config.toml
num_hidden_layers = 10
hidden_size = 512
num_attention_heads = 8
num_key_value_heads = 8
head_dim = 64
intermediate_size = 1344
vocab_size = 30679
hidden_act = "geglu"
norm = "rmsnorm"
norm_place = "peri"
norm_eps = 1e-06
positions = "rope"
rope_theta = 10000.0
rope_fraction = 1.0
qk_norm = false
attn_scale = 0.125
bias = "qkv"
tie_word_embeddings = true
parallel_block = true
extras = ["capped logits"]
init = "uniform"
init_std_qkv = 0.0405
init_std_o = 0.00907
init_std_up = 0.0405
init_std_down = 0.0056
init_out_by_depth = true
optimizer = "muon_variant"
learning_rate = 0.0111
lr_mult_o = 2.0
lr_mult_down = 2.0
beta1 = 0.9
lr_head = 0.0203
max_grad_norm = 0.5
warmup_steps = 200
schedule = "wsd"
decay_fraction = 0.596
decay_shape = "linear"
final_lr_fraction = 0.0
batch_tokens = 65536
max_seq_len = 1024
doc_mask = true
train_tokens = 987700000
max_steps = 15072
dataset = "wikipedia_en"
MLP neurons of a small language model. Each row is named by its layer, matrix (gate and up: input weights) and neuron, and shows model dimensions 0-169. Each number is 128 + 24 x the weight over its row's rms, rounded and kept within 0 to 255. Numbers have three digits each. A neuron's up and down rows have the sign that makes its largest values positive.
A block is one neuron, or neurons of one layer that tend to fire together. After each block is what it responds to, as a language model described it from the Wikipedia text at the highest values.

L4.gate529:117128105123131120127090161135156122101136129085174117108110127100148117130092159109106145127161156136098101115163142149148133132069131123154125123150134134136132091124106153117141155106098132114098116161154147102162111095132125088127158185140128118108104152131156135122146099174134111128157123118078164125111119149131117112122131126120111092153156070088116124129107182112084096124173113173126123128150152067111137144125148115132091132109135132132095103123135129139118170093120100138134116115150126149074113115
L4.up529:113097102132131165144130129144115140155114100115135132173167115160160106112094114066128120117134143125153142092106135145143112106158137134154130144128118123150117106126140183152120124099131109136105158107123135139119109137125154164122089119159139088088120196119105112136098158140112115120125162137100139086156105122135136125134177170159100124102093144117192120158028166115090121114141125112132170141073119134131108117097164121055096086128139124102115089146098114075153180114155143113125109163127158141133151140
Description: Table cell separators

L7.gate250:151083127114141116153131151184116192132122096133131133132103163144128102135113107118128111128099088169140164160207115119120146144124122138109131134119144159144147097132097119162163134174135088132159083119105131147125110129099136180167155148147116112126119149084122126124152149121124149163116143152090072166160137133148137110163168097107122131104128088112082130110136126151084135098142120131069149127133152146088172106100118122095155128149137154132115167125181114114124116132116141104135147096118142111144121115
L7.up250:097120145166143113145150123142105178107130095116142149100137091106112150093108145086167119109148108123107066141134078200124136154125122152124120169153135158118127126150096144101146126090108168123155104082132116122110145127118124119099109077175150127125170134151082136145106127144134135135122155156150151110177111127141143138079122135133135126115100122179116147119170116159132132162123126138099148138151173143085116107127105113109076132105077131121127139133146114133088110109136109122103109170116113128135109100
L7.gate278:093132134124140049107174125139132129123154151103105142113142156119143106127152130099130161156129077112131128118114155141166073124087128159109209145142112100144075112146100166116164142140157138140118108103124130123115130140147103142141184128162106131132114119128126138120160117128159098118153093090093128119099116141138121086162082069129146107137127118176099108164140082097140140136159132136093167173105111150143123150151158150165143139126126132118115148094147093156072095133106176099128137150087155072129136123
L7.up278:136135123113126116087136123133101128100101124139144087145143097085120115115148151090147149147082152130156128116137160131115137140135131135140169115121131098136118111116132081124167144123123120140135141148133107126080179112113131100114161143126196182139118119125141137101156079138147113155123153116146119117138137140125097088157115187123148159123104156083104132106134158103145157152133115173156133121097099110119148162159087132083107138107114175123143111133089124084144113148108123138131121096104110162135154134
L7.gate463:107148119156114125106120109136154134102104102163152125094102124129178123111083129098138133115112114130134125129153135161163139122096153168146118147104146131125152146174104101119098192112103115137138095130109133119139140126113103129087097134130175131145135166114089125124152113125134126102123123142118164147124114132153115186168119109129114088131121094129155145145134123159143146119144121153100154164151137158119163183090117089098147108080118112142111118108130108124139111140133119110079164116113123151135096154
L7.up463:135111122128100111136146126154119108145112155172075146119120158179132097116106132128117138096147172153149138096134125164126116092110149106131161155152108126099096078086134117138136124143163164160127126096161138130082163091144105106118161134170165139103155103120064101090157151151120113119089136135101157089140119123147118153099099125114146138137140108157100117110112129130112148175115138134130150125082133138101157137134134103107149120121081100143125096104102125095148103163127158129085109129114127077108124157
L7.gate610:121114121117093105168150099145143121152122083132126172135152092140061106124115146103123134138051086184143139114107121115102139146111117098086162129118134119156111106141136099094090137129103085144088103115111118135122122139114124138130115070091094107138142104123140122111102116111170132099177164110153123123161147094147091107148130102129118120098087143135100152134138122128154157086140135132111132151121097153170111123123124133133147120129116110124138139098183134146094130152128126118119108100134145162155133120
L7.up610:124094125156125150114070119117098115091135138160098116108129146149109114180066141113098132079144115168162170139127106119149130109112113126112107132127153105097144108154093143129116125126128078173163107156113109091167093115104099097145133072153131169144152127121137128147154107144162152150107108098100136099092112107092128092140093142158186117152106128139111104183133140162162121163159141129126119137096083113119169130122114135097113102147099175143130176086135119137120102115139158148143148152176203164073146136
Description: Acronym-opening capital fragments

L4.gate1315:142125104092090139124165158139123132152118096069145127138141130089090126111161086120138124142156101092110151157144134118114086118153124106101109103163162117088083138153130121073098118165075108148130121112083154118118106121139158087157085130110142164132145129147154137141120150116108118116105145133126108116136132112145132150115149153109097119075107110071121095140136146172115120099138091152066138130110131081178095132125104143123144133151149123092136100155097091135132173142118125118105148175078133150112129124
L4.up1315:112135149104127108098126134159102116143141127084131162134105129113130109172150105123114098140082104081106152144134088094168133145142142124144144108142106117082072114132144115133129148147141146175117130140106115120100141111125096111127100133138160117114203116125078126138162137123073134127117133113093118183148124181114099165116076150145164162156128131108174115111159157200133111113121100149104119155130146095117144157115095132120127140135140143123123101130155074180136106151100158100155149150148120130102143150
Description: Sport category words

L7.gate220:117108134117110139112137116122124114147101128103118118166117123109151101135099081147102187121116119115134151102184137141175115139132144141166105126146159183133119140175122119103089133125113143097123123141130153080131153102111117139124138168146147178146100145135147113131092154137160159141134151129088133142101173100096088125153103099141126121133177150126115128147118111101118117157094142119142083104136111066116117139133140158116125129157130125137114104150136078174128135130158111135158147157133180134129160154
L7.up220:147131087153122144092142128133116094125138146130092091110138125111151126119150158092110144102127100078141155120137112141148116152117144165181115114104147127101133195159113139128141155071168098130148080171093100101130085087110126153166119070142123146128135140141142125137119096128123102107144107109090125125132126141115088134110105151126100134145141096098158093107149126123098097156118118085101121157153172142149121119143092134118085155126130099140123126138101141149135113130118127148148146112137125092179149123
L7.gate525:127133129152111139136090095110136163105162166128119138120104138108171082161145115130135135140121154116162134141155075152190157190168136156093142118113159143170147085131136130142159159122104051153140134134131136122160116125142131141105126149115113138118140128100166126120152151167092153148100135118124144138193122109170117130132137152120110121136141117156159135160149137104149142134097084096090095060150113098143139161152118106149100076129146119110112149149128175175157115096099146130128093143127170137126099114
L7.up525:093131162116145115124142132138133138132116162117112130102113093137141120089096131122144107119174116147122147162118113143103133133114140114103109112130141110127102103108139113095130149103160073108184116092121109134112134095103090087130061099116091125109119113106131130153100106091154153096126103121137145122093104130170119158133120123096123152134085111167086130117147148160112159125140122112114141107131098144126092117174113109121121164097137195161169139123141116130135151130173154099139134126132182127104127126
L7.gate696:131135131094089120149108179135120146134145167138168098105097107123127109112128139135111132142111110139135105133186102118178111097121144127172157104118137132118171091153115152131158111136122110127142134104157122136103109111114128135132129143135108145133128134094138164150158153130124125128125140122132153137098137133132071128131114148103101115142145121098119133095070108137137145122138139152110101112145166094148140082174147143131072150108150103176157143100094134139151116125106120135131110112146105142162163162
L7.up696:107094090094119130129130125152128132109138156148128126121137138150184084113116131096098137114122136169094129133186155123119106125106134097101126118110100118162107153187092144137133115084145168126128135095090125111144117131133118141176120151084130091145125134181101124125135123113103108152130161156121137120108132157147160133167109122134118123098085126133118124156083151132149118110157151130091089102114158136163165139132095160106139069147155136177093115100131195085155154106108131139094143180142124117156148096
L7.gate1216:121137117118122147170095181107139149126148111154166072108116157119129140144127143137142105134154087116092153166106142144098126135095125135155121105090161111099109132129125172079120150146116116136135111132105111150137166149142135138161128145083151130113115131134137109131128139104128118156133123129115125120111107107176138169188135113111137141127152117111106109120125148111107155183069128129132120136132118120172087162169128135124146138114147104084106129106110144134143110158125077189165126128114126061151121105
L7.up1216:123124118134164128129160152141149128115150120102051088153156119095154109080130122113134149157110120118068139122143124165135111134142142085125121121100157139139111120142124078158103116118161155142110090085140181137125148142130093141150095127138116131129123111101094087144141131145125141106142154170120137139129135140128146162132122122134103118130113092125103104106113124102096138154123150163111142110180122144127158109155137126093159111087118094099128146158137161148106152093118110097147106154142153131141114125
Description: Month names and lookalikes

L6.gate351:113119119119139118138137184160075148092166116069160093123117157142133092127103122122113096132138126173133194103138134133192113127114127110146111133100141129098143120141148106133118165137121150121122126143116145165130158111114078126126126138129200168101137143123108080141122138123131145102112109134153127143142126109100072121124098077133104101139137129123115084116130105151156144123075105116172147141133148152149141161149166150132140120136102157149138092072170179177167173113156120134105117117131088140120126113
L6.up351:142124138119129113147086162154154124151155096179123130131145114096130156131137118114128104108107110118133136082161120143129148132113159120155123120102130075149113106135135117152123155156131121130087139136101157089119123142166122130153132144127111090150165148100090096114105119104148119148106091149116116142142090122136125139152144117158159150090097122152119121141100174058100171105107125131131146135168135116121150128127085153162145154144165157138108099094101136156144121098100089151171146110103113117151133121
L6.gate739:121188092152113137131170091128150099133126130171131124143082094117154104116095169125143119084151122135116087139140111144138137137104113171171109091099130121047147109087082173129149156117148089140119122137088150155150125151145099166128128120140134120162132093107132093123135139107119130189114153142102164158121131105149128169120122126116074152165127112124127089150149121112157178113112109114135143097106128132113149132176105099122137121165103111108146098153166118128110112133120146164157111128142154171163129123
L6.up739:080141099150120135127111150123128086146172109150109152162164127162096095137131132132115139076090102060153136133173091138162120166122102205146138096097119143092150148081090129115130146168139105158113121164106123146126071154153138157141097104106167141144095133126141093154154153105135148123107095124101133130126144124149148126124125131172122126102123124162122092161144138119104129099108097110151112129127148131119146149117116106084150145151107135129159120145097143127076137135125143105143134177169145104153146118
L6.gate849:097150151132148110157171173160151137119117091151116137129115118126111112126128176102133125126167113111101097120097173082136168106152141072133096151117140116149119146150149134155104101118103119153131187110108179154131164159103064101103109111095139174156138171123159125146133148145127134141103123141115131089108107152168116152112145195108111135162136140138101153121167139118146156132159162154131095108141109153094092154118146104136146109146122122104133126111109129113158146058098163127124101127114093173109111112
L6.up849:086095104103115119123111090183119121121133138136153118159134114110169111145116119080088102149131078156110112123163172136103145136119119079155110120124148146114091145099138155092101180149118159120137086135114130133153148160149124143081127171105125117111121184128118104184112153155147134141115156153149124122122109125148115133135147131138100144111076122128131086164092149104152156126139129127129109145130107105141095133121140146125091111128140129160110130159120116121126145087113130113104134144156133150143124121
L6.gate987:108094103150135114146076121118113106143103109132142149129129177151133131138166112169175130138099107153114120174129121126119156111096082130157137111121131144140140161156135117127141112148101102150130140128093210171087155142135154114137116124116110143079101158123101090118121144121117163128092112104125123102166146142116085167135147165131118161149106153122172086122096138128141137094099168118120145148134142135104124145125127141151089104138131105148147151084122139113152151116131158116105158067166178098175136156
L6.up987:114111166127153114133110138117123104101128137165117114104099130108131125130161156147165154113096096126126095126108155144116167134081128140138119123130149109129099112139150166117130119134143074146096135126087181172114169128121138111120136151148119116073149120095110125132094116120100097130170119104114117136078138128169147147092151162127094143102103174147134125151158099143190139140141129119156109118105113140101148134090114166148150081115162116109125144094107133144122137116139119067145113133142108142179118153
Description: Month names in dates

L7.gate193:097112145114114146122106109136178084170139129191175149146135127144152122130116172159120149086128116119135124111107199148098111089108106140113108081104094143144170158137129138123150147124086096123123133135135157159115155178142119141106109149104152153108146129092126151094134099096114126151122126131137139145146118115150147120151141118149134109116114121127161111133151206160125145142145124134129124118115132126153122140183058125073144074132122144164111127125119145149138162179170150123168162116093166109084116144
L7.up193:100153110087133126149153133153109123174129129137135150117116119142157139118108160110151118135143125144088138094141098119152139106155134115104129164124127117151088124135144123141131095139180152120134139098137149122140099134138154127183133126118082091094110105122132112142159168151170127106100120172111099097167164169146126091150113135169093114129085088111057138119173103106140088136126148137129155139091134123149112156107152153103130126143141096132122131131070133112181119093124113149103069096157153130095105123
L7.gate204:088187080169155130103113106127127148129147155130180127092105123151121121150155138128094174138110133116145149154143165115123181150104089124114124127172117141163116091110147160143153129141133136121074157138173153166115116128100154149109125185101163166150146120115135118172161097122146145137155118148144150169121099112152134149130160088163121120102120091133154111129148146133129073120165115147138173138099113142172126164150139119123108089125123093134161118092125159110137152114124133134115108133135081094127134142
L7.up204:108153129146138166110143100138126124130135107145151125093127106170140162088113144117104136108152118103111145134115139138113161132128127154114099091156122131121119123127092135100148142119151117142120145108127164122128128129141121116106101124155131094139081077104134094135112137114138124128116170124147124073138134111078096116132168090154110089129091117130170127203107150154105163100109089101137106095143132133126139137169140129101113144111115147108149131110132102139113133155160105171142087154143116126090120116
L7.gate491:106155116130119093138136139105104141099122118125109111115110137124166138169106153101144138135113101163130109108129119118100092147096117181111131117132147167124116126154095151126124119110071108128157134101114144139135109122097155106149137159142106157123172141133156093138139111146102111148107112106075138109090082184115143117143149144217123094161113125157143102149132140109122128159157151148086133181150145096167117109157138138114180130127128133156183155125114124128086119142144173124132095097159143094121134105
L7.up491:098120105135147138128103147140155095120094128137129170096098139186132145107135100177128128114157140119119133100154130126153088112104127094113126132130130145178128151098110121152138129138087126153111165136120172155125102115143151079096166127066132150136109134145111102129165107096151127115104106132132093128143119150145121124125150152216078139118161091138140084163109152115087118103141126138110136132095077141144105147099155147134116134113168154113158108108138161101143112107138110152142138136145102147102156112
L7.gate998:118106120099126160137104135125134107170118153129138114128163091155111112095094169104092106138104132142128131127097154135136098132141086117149157167137147160138102133161152128132087097125113134119141150132101141137131100121133114091132126154131112190204143145116124137133137128157130129108129117152148122144128153159115125106120096135161149109117183095101153140121159111126142122123101108148100120140134133130163137091137161119118129138139126096147131159131092105091138110138126138157138125145121107076067117083
L7.up998:103131148144132144140109139115144173145100105119119112124101113099140114112146153152147137145148104134140120112139151140150168098127149163128157149118138155145129157085124144135096141165077145158154132130090108118118140133142165089140162138105128144126153149104150177142112157106175083157124124137161150148109148131100160138179101143130134149114106090107134109127157131164140123112121121121122137151136134150114184137128187115128156102126105078160132116098141101086117123113104117175089129102123137130076117098
Description: Table cell separators

L4.gate738:133098141148153158131150142156098125120162153129127110118085105165123147126134134137117128146159114121133129176156110113139122112091145151088125119093125096134117139127144166174138101153136122148129153114099148107125188110126097135160098161168131117179129135116119104138150110160159126115122135146110108109122136087200134148127149136142121171076103144132138118122117112066135124157169153107112150099121095127128151105128103105113157135130151130114147119159124112108101116140095079113116112143138114154157127149
L4.up738:121152151170134101082141118107158147101105168136124142090142129127203149137114142126135143108156079135085094113147150150125131094117146113182118097145118122146100104108132110134120123134130160133147141132140138119114159145116102112119152127087138130122136094147141131145126130170130191160107070148137139110121118110136146119134141095166114114140081137105122107137143170134173130112119174123116105138117121104112120122122123106167128162121151108098107170160129133095116117112137144140112117151141099076113160130
Description: Date month-day tokens

L7.gate337:131119130132093101146116108140150126149145143096097104128142178146162115164139150126162119106163126117170129173115109102102138154121134145129118104105129143096113099118097121109144159145112101140097121186076137142145189110132075115120099162135124108128138136117143139152134088101123103110137112131149104102198152164147170146103096115083117116145163138108156108143116129144105150116164101111133109130104163122110115118164125161130132142133101098142106186110141143168121090120098130134119116141188140080139127145
L7.up337:174194145129143168140144166147149118087101137133122148141175149158106121162171120139120066115170118119104137153113133151085063160195104193171096110150109109141117124151141145125146110150120111129126097191125102115142158138099159072083089160151137168130135096116148146148109067163103093126114138136163120106164135139146134133130110127128132116156137137094113129154081154115125129134161152090090096150164122130169166145155110114111148116130138096124121158159153131109104146138130143117139106111113134152090114128
L7.gate650:162168084141144122131133093120173092133133141130106137118094143111163101118097170123139123111096088117120115104163098118121150128129090108118109139102107126137139130143161177104150158114078143096114144123141128143126130161127149162074085116155162129165114110118136095173107153129158153153104139119149150139107156099166098183141105174111164169151129109142169100135089115180130128092126094148117131145128113124142124170100138134091166078137092152125111136099119151120135102098158124127125132160113133119073143157
L7.up650:139136127128127123108159120143172150120103095176133171086125068101104134139128107151149123149124140131158125128118131136151088083132128121141129091095107137122093166147148133121107127167138143140116145118138140150143124165172114193107085176122128113136176191159130125100086143117125130091102097126132154182142165135145084136109114080154134115104127099176138087132132103091127096134126070110118106140135155133159141142151135141109160143154122110109112083124145153132097140115145130102114148111162114149135158082
L7.gate732:153107141114125121127106202095157108134125110077152095079143100154119128153174125128085154158106141121158103188132090092125167176145152105090164138112141158115102128104113120156131137105128148124071142135171123176120130180138123088126125107119114160134122149099134135173164168101127122115109112147129132128134104158132086103144147124130134166144129121119134166120101180128130153119133145116135132139111108119120187132128106121122147134131151102136167174152146160126095083138166120145153110127119115125168162105
L7.up732:145118128118130085110088120111144115107117104098118132074137132119172084151157127172139122086094128119159119104149105111136098107119104126118136126084118105105104111125150102102156128130152129119131132112101156122170136140128097123122149127136132127180071146128113113095128130130140096114112108176136092153108105129191072145121129125093119168124152103106098163115176105142131144106169125094109138132120097157107132122159071161111130107134123127138183145145126133116137127143163129109077090091104122100128127082
L7.gate985:164126088185136131148138167176095116133176133107157133148104108118135108129136140140107103147140162131132140101150094139147106140141129115071117153130146099088147114134140156102173150164122118112123155155130127169171152119090136118124104111104090138129172155106161120106113125101108094138130135108065160099109158113122144154075108110150123113170131089118112127173183141142111108137144104095084145139134163146129144137138158098156180136148131116092111095120148124142086120161138184103101107119139101114154097142
L7.up985:121089161126091165127115123160114129146126101127100138113077080101116137098144116138112128132113141129126100139160110098134099156171114122149100116166113139142129113090114164159135125126156126110121138151155070094163138133159169109143062124081121147094124144127091117116150101127129112136122120098116121132129140117154081087149113107082134140152106110086150144127071127143104114083173127142110135105108099158113087144102127130123101105152124083091139145075128169137125090142077156150143149108142133088123154149
Description: Event and institution name ends

L6.gate44:109161138132109137157150116163133101118137123131083102165151072133144095124149143121137093130139122155134123094163122130115116157123105089133106110158153117159090111148121160126103106138139137145161144083135169161172107134234158099132113116141139104115118135163160147121136130149127143139130138167148115140136093159152125155114137092148131139094169164130136118114136142157101141105097105100114151123121125077110187117154131154106084128116153114101112081158129100133086111139140180138133065106124156117131125121
L6.up44:118143127177099175108125131155105126170112100100139144133133119145139143110131096145144149136133124149133117139200137088108122154140142103097139137121106131104177169166143133141117161156077116157103156110124131149158151150150173067128105142090086156134125130177100102115150153112123089140192141134145118124141132157120103117133122157158097148132164135165126173159157139132149166117173118120126124143154145153131090124144124153133125203109131117153083106145180155135109115140122158095156115102149092141131143123
L6.gate112:066111147124104129121094116118176077118113154125110101143114127108180119165093129104142115108145120133109122138182137094148145100141080139131121114127115126125154157076125192160144097134122142178146130108136175114144118131133118107147125098141134119143092149106110158133131133126088132108158153125133124100116106108104092144137139087112100049112119132149159116143117108117090134129104102121113108150111126118144104125118124141135110162086156128109153095142120081118174078155187149136105144112135115105173098136
L6.up112:082124149139162158137109129108115128123126145115142121126146132150140117120097095170147107149156092174150096151118122135156113106139140110133174145156127128130101159138137117146125140129109107165122106116113135159157133100156132114172128111122142128149146136167093145091149116102106106129120136147167137147157102147155124090111172113114126130140185120122125157098129137117153152139165158128118129120133111121122174144156112098148085080113150111170106135150054172105181116116067186135136110079137113089120152132
L6.gate1221:129146121160137124111146128125068150120135126091093181143116135134131147162100147132135149118161112109142140098136104102080135149133139111115027103124134102126136151100108127165134134151129151090123106095103096111154145106162147123129119158169099110123134133135097124107117151118122117104145144117158131123112129152145109147156116133119148115143132125151129085158125107130101140115160108136118121161131093133183099094140089102147167126118099111171124131138170133162140146116152135145095081138097134126140131112
L6.up1221:114133130166137130135135116051114077083144141129157155175125094132167117126116120126135157121174140139088148127152105088107089098149140104062091071151135110121145098117086137117139143118110087145098175149122086139136110134132075113115099154098139118101143144100113105094097144093132141099107138138131121107159127133104156125126129120104130124177155121129147141129117104140132084111126110101125145149109125142101134119109119104119138135111121137146145132179110114131153143092119152133147162122133100097133095123
L6.gate1331:123112126105155088117122091119130118163155114114108130109122093146130145165141127136134144134092118103100117158165141107144144130132104117067135136132141109111096121134138141129171143181136143126150143123098117136157093101151149063117098142141127138106124125082103127097114129157074119109128098124075126092063140132140139137134104117139147156117179107102118145123123109145149133154151075145115110170103127139119105123113120121113109137120169111077115127119102104141147090085102109143098091129155124087109129165
L6.up1331:191092122127129089087147119107131134119148125126140172090148108173096152114141131156104154119134110146133105133169139088098111140151125127118115149112165102153132094078161073144150115134158112140124148126101151198130123099115110168071185169111091107165085131135116153131132138175127127099117151155089097154085179117137137148172153108058108139142112106104121129158133131124129109110123136159130100142111139160136114119148117092091131122099099136112147115173149128134095104095102112137125083129151093117121110139
Description: Sports competition terms

L6.gate146:125158120144123163120171115173154138164136125150162114143147110112154118096115136106118113164122143114113139140137166136099124114134119079083112128097123111171080115158151138146152133120124146103106121109141141122107108146101110076123112124108108073102144139133143117100159166089114127123091124187125193118156161121123138132134093160204108172113068109107059152122128140119140118092165111103110114171159110147143162131169081113130116115116140094127092156086146122104119154117132153091138140135122128101092096111
L6.up146:143103147154111132170133091090132149144105157174140093130130094104162165138109133100116111079126088108141108105097151128120118139104142134118150154132151118100130096133157086103109118105109111143156139139075112138142108123139106073117172107129117125115158145129159116158152114103114143118107149123130104132089128146098108104123122132063112109102084116136145096153137142166091114081110068101134127157087142120126153131123120095119149121174118123131127140123140142124135108100142132115141149136075115110066114124
L6.gate346:135155121126109134152159133100167131155077174122122134147108105141097131159150129116126123141122094106147132120055146124103135161141122124099130130088135159119134158146084115112110092125080119125114154140110174142105119146108076074100125175082125174162143160160094136102139121118188092120114146102144100117095105108109120166153150134193153121098094137171132132139127136138141149174125139143130119121186136136150117159113137118117171135114171125142118137140131103148142130148130113133091120141150157121140105124
L6.up346:133146114133137165134115187110121118151101134110141098103121110142170108079160141121112157137175150128128115097110125153107120161126126133104123084145105095112118171152127114082158097126069121146118131133116162116139109113138114089158141110143124159157145164110073121135122132121170100088143141181139141115135117143136140109146118142199137118123114143124094138110133119117118131118152148143104126149172118153137119119125105118124106106115145131124172138106096142125134107144089176108168065129114103135120107120
L6.gate862:101149157177094150151131127095138134114146182107156132129118121110112154085103114108104118113117120122093129117106141099138171148158133144143126150134132123155164160132125133124091131095110150113137142103096121127123137092130188130129126115144136161151134155127128108138133137088098099122102155160140176148121097113101124107093131149190133131144154096167158102148136125114133084071158115135117167130123123103161122120152135095154146105110130130180142165121121138111119104131072139138099105117137145093085139131
L6.up862:142123169106136075144097147152107134134104109150125131104161119120148108127138143134152106090166092142138116141109134099102098130124142161123156120115143116125106125124114135142107201101092140133132147114125133129091078114139139122109138124107138119149124140116159118123160070047128120118151127145123129121143150114128123149157113172160137094124150123131111144100156101140119081122142096105096111165140160133167151126120124102131117084141112158127158164126139138113151148106138139117119096140107115078102098115
L6.gate891:124108158168145148106109098133174168182123134130147128149116174110125120136118162112115115145144110129095110124105160117102109123136129123145128121130146136157103125149106108142093070131088168109089119100135121122113088130098087120181098101106163108123119141159125137115132145101108084116151115162174149129131154110081126138137104175206125120161106087131141144108163118144097126103150082147129144129154130115111099106171122121107140095127154144123126130103133130110125154169101076168156132140108104110113115124
L6.up891:147184112077143139120086096116128098144174113172124126129127107084129141121146120121117152099143164141118142143112098115156150149118132147104116118100124077107108155117173112122146131139124090131123169095149169127135107138112088115147090139138170115164143104091106101126129116138148172106090111128108164131133140106106112117091086152137096128150177162151124199136083135136162152142106153138159163138087116128127163106151119116155127105107146135191152136091129129110117101145162107151107082145138157107076170101
Description: Field separators in lists